MLP neurons of a small language model. Each row is named by its layer, matrix (up: input weights) and neuron, and shows model dimensions 64-191. Each number is 500 + 25 x the weight over its row's rms, rounded and kept within 0 to 999. Numbers have three digits each.
After each neuron's rows, "fires on" lists the tokens most often at its 100 highest values on Wikipedia text that the model never trained on. A number after a token or word is its count.

L2.up534:466534486498462482528488448475515510504515499509476511483521489494505526535489481536540531504472524514489503512569474526518501528482508502505494488497451451538480483478513519485525513485511482522484530501511518522452516562496496551502464495540495483538515508507489490506474552496494513497485513454499510508482521483496443459502466513508496505487491490480498479471475499503510466484494
fires on: "." 31, ";" 23, "," 11, " and" 7, ")" 6, " than" 5

L2.up267:478523464475534472500511518465514479463466484517535523503470522522484483514514510514545504516470480468547474488484500510506511516512499468522499477469535543503520498491485501484474521489484491498463474514508469493505487492501485542436514516490521486508495477474513502493464462521508510497508465517477497499505457514490485538527462516476487529519514488541512496490503548469529531509517
fires on: " en" 37, "up" 24, " man" 18, " im" 12, " En" 4

L2.up545:497524487462499535516485527509463491492518487508459490520517464541480518526500531498504466475487494537513489537529472502512533527510521521530511467486497519505492449462504492487545485480462474507503499470519495533498474452481489455506468480478503489473493509491536529474501522485493528463485468519544486492495492525468521524460541512480517484535468514497518475538520499468481493483502
fires on: " and" 63, "y" 11, "born" 8, "e" 8, "is" 5

L2.up610:504523487537461504481496467489506536516581490458468490500565505488474462524484527454512568523475557503486514534485492537492485502490514498499535496522503502471535501460535514521505524474493463503473497525499486491528520494478534511492508498535521512530521522478511533470470486508531469515517538517459520497465485445533467466499492517525529535518522524513504502501474457467538537483473
fires on: ";" 21, ":" 14, "ists" 10, "ins" 9, "ets" 8, "s" 6

L2.up612:484529503437476500521514489463512480486487461492485463531449464495504495513501507496493543493459548493498483514509495505522425488520484498465478505488498485499599495528509532484477517519529484543525503510549497430483502503447489553514516554538466517474506498471497513507524536483480541501504523490505503509511528461460507497472492498520509496482511510497477512487500522519459493494465
fires on: "ely" 33, " over" 24, "ag" 9, "et" 5, " about" 4, " than" 4

L2.up109:485488511481485525545470515506464470492506487484549477525470484532502502505511507505457494503499489543500526484501544478495510506519495472508491457476514533494511526466502495516467505479537459490476531550488486534508529553566512505515471559511485515461485518482503559526506521504551516492515467506482482514496519488537460536502538460498495492536500481516479540474487455511498522481519
fires on: "e" 67, "h" 13, "ve" 9, "W" 4

L2.up443:533516475487524500440488449481493486497531503480480513499512518528465453474501501469501528451461555477490501469535493547494513470474494482486509527464496488471478472463553538478498476511479500486523526471492502447515547509515532527509475500538499484506510488482507504494505518518544535541499543522512476529526505484508508479500536537488540496542573483484522487517536493489486480500496
fires on: " n" 86, "uring" 7, ":" 6

L2.up361:498493488520442493435485523477459495533487478498536516478492498475550519525521529540525535514501466462501499501495512509490501528488570474501497539477552530529474517539496508471507541551498524511520504498514539501500509480494516507476526549470462523511530483516475503502518470514476542502534506516498493594507486470495464500471508503531540505490531497463513509499503512486498521496444
fires on: " comp" 88, " Comp" 9

L2.up197:474531452480435475522478532504484522436521476521479522506487445494505485481476507475486504517506462521508508545520502523515550464473506501441548527482479500498496535462502488468479523511503483504488504461472479530498570484504499522518472502491485484484479494477475496511503532467519512519494499472519517503444486476558496509508475502508499498530499489491505478511463466497479497508438
fires on: ";" 30, "," 19, "ch" 17, "\"" 14, ")" 8, "′" 7

L2.up12:460521491515489499506453444501505540475528487494494493492482499493490527482507488508522466496458511475473512508482506483498515484488502486483500486528507521503478532481493485518508534499498523535495525501486467488496572514488542536522485496476507492516475554478478475528413545491487474523527517400558492518501498507516509465512513542510492484527500513483514520511504510515506469506519
fires on: "\"" 50, "," 37, ";" 6, ".\"" 5

L2.up94:529495503512477482496485485491505523523468485528496513508500528537549513486491537521506521511461518447509521490483516559479502542472505486509490534492531530533569513531516509510490499504503460472510489551505518451525545511489500493494490491510501452532525530522518493513512470504500494496487524519504464509456536453476527501516502499492536504472475526457472467480527494457527441473477
fires on: "ep" 21, " comp" 15, "pp" 14, " dep" 11, " app" 11, " sing" 7

L2.up399:514499532442518501519517558544474517524518490472476495524566483516511504489481493486514520482512499446507500556505509501516532530475479467500498494507490479501532514528518541493506461499500492511473483514518468495538525499432491527523446554463497499479497485534494490540490522526501544510491502532481523485488483545530494489489536484508510547508478503509528470514498502500525505495489
fires on: "us" 45, "is" 13, "e" 11, "ide" 8, "ess" 8, "eed" 5

L2.up230:517464442514507499499475466495532508547496508508549503572538530493497503511476499498515534517495470473535508482479537490513522537526478545481544512483452519453525557494476491533470537514521476483482489504489504465514515515488510500520490496495505487460538504505501527498507525503506504512512487500448499512469493470540488523493527488498493500498524469480495532550473484540477531494533
fires on: " Comm" 17, "act" 13, "e" 8, " La" 8, "th" 7, "ve" 7

L2.up424:497504484509492507505503475506510444484499456481504471537478513461541492478478500456515468504485579471531521506508527487491478455487509491494509543514482495463480475448538528499522480481538519486492498531493483478494516490485523464515484493515501462478475504424474499471487517494503524498489509481456522498460491512486467414541513480505521516459553516491499519470495497501473505515500
fires on: ";" 35, ".\n\n" 28, ":" 25, "ru" 4, "." 4

L2.up678:484530495533503509483517506491514509511465498482490517482495456490471495471456475516531453477510480503533476482488487489522445482502500436517510478527507527531557520513503520461511450536517542442519520451487480458490491494519458468465484543474495510523498485476493510501513506474466481511494464473523468494522450485490496488506477520513482506515532507502490505515490531528514507537518
fires on: " en" 47, "ele" 20, " En" 13, "ro" 9

L2.up571:486513501495489460496505498509549492479523520530487514504450496490492446498512494468498510532495539498484499461496500456518503479503522500518508522493524458491507508514520505499507530532502478488561464466494505489499460486500483557471496591541501511504471496472482488457493480494505512499411510464486503503479477494503526490463458468527498487517485527489522487511498504514492488514518
fires on: " are" 40, " over" 32, " than" 11, "ust" 9

L2.up700:499497544519502502492490491518472487509473503460493504475491525492500484503549513547488490558515529475478506536487468539492513476494557501533482496481520500512486533516487541475518496523500475515482503529486467482567493481481522522542486463493455506491468487497511502511528546476530474486508532534505510609516495511520492469501535498519447500487492519496484518455526495480486469484495
fires on: "amp" 22, " def" 18, " ass" 17, "mp" 12, " comp" 7, " cl" 7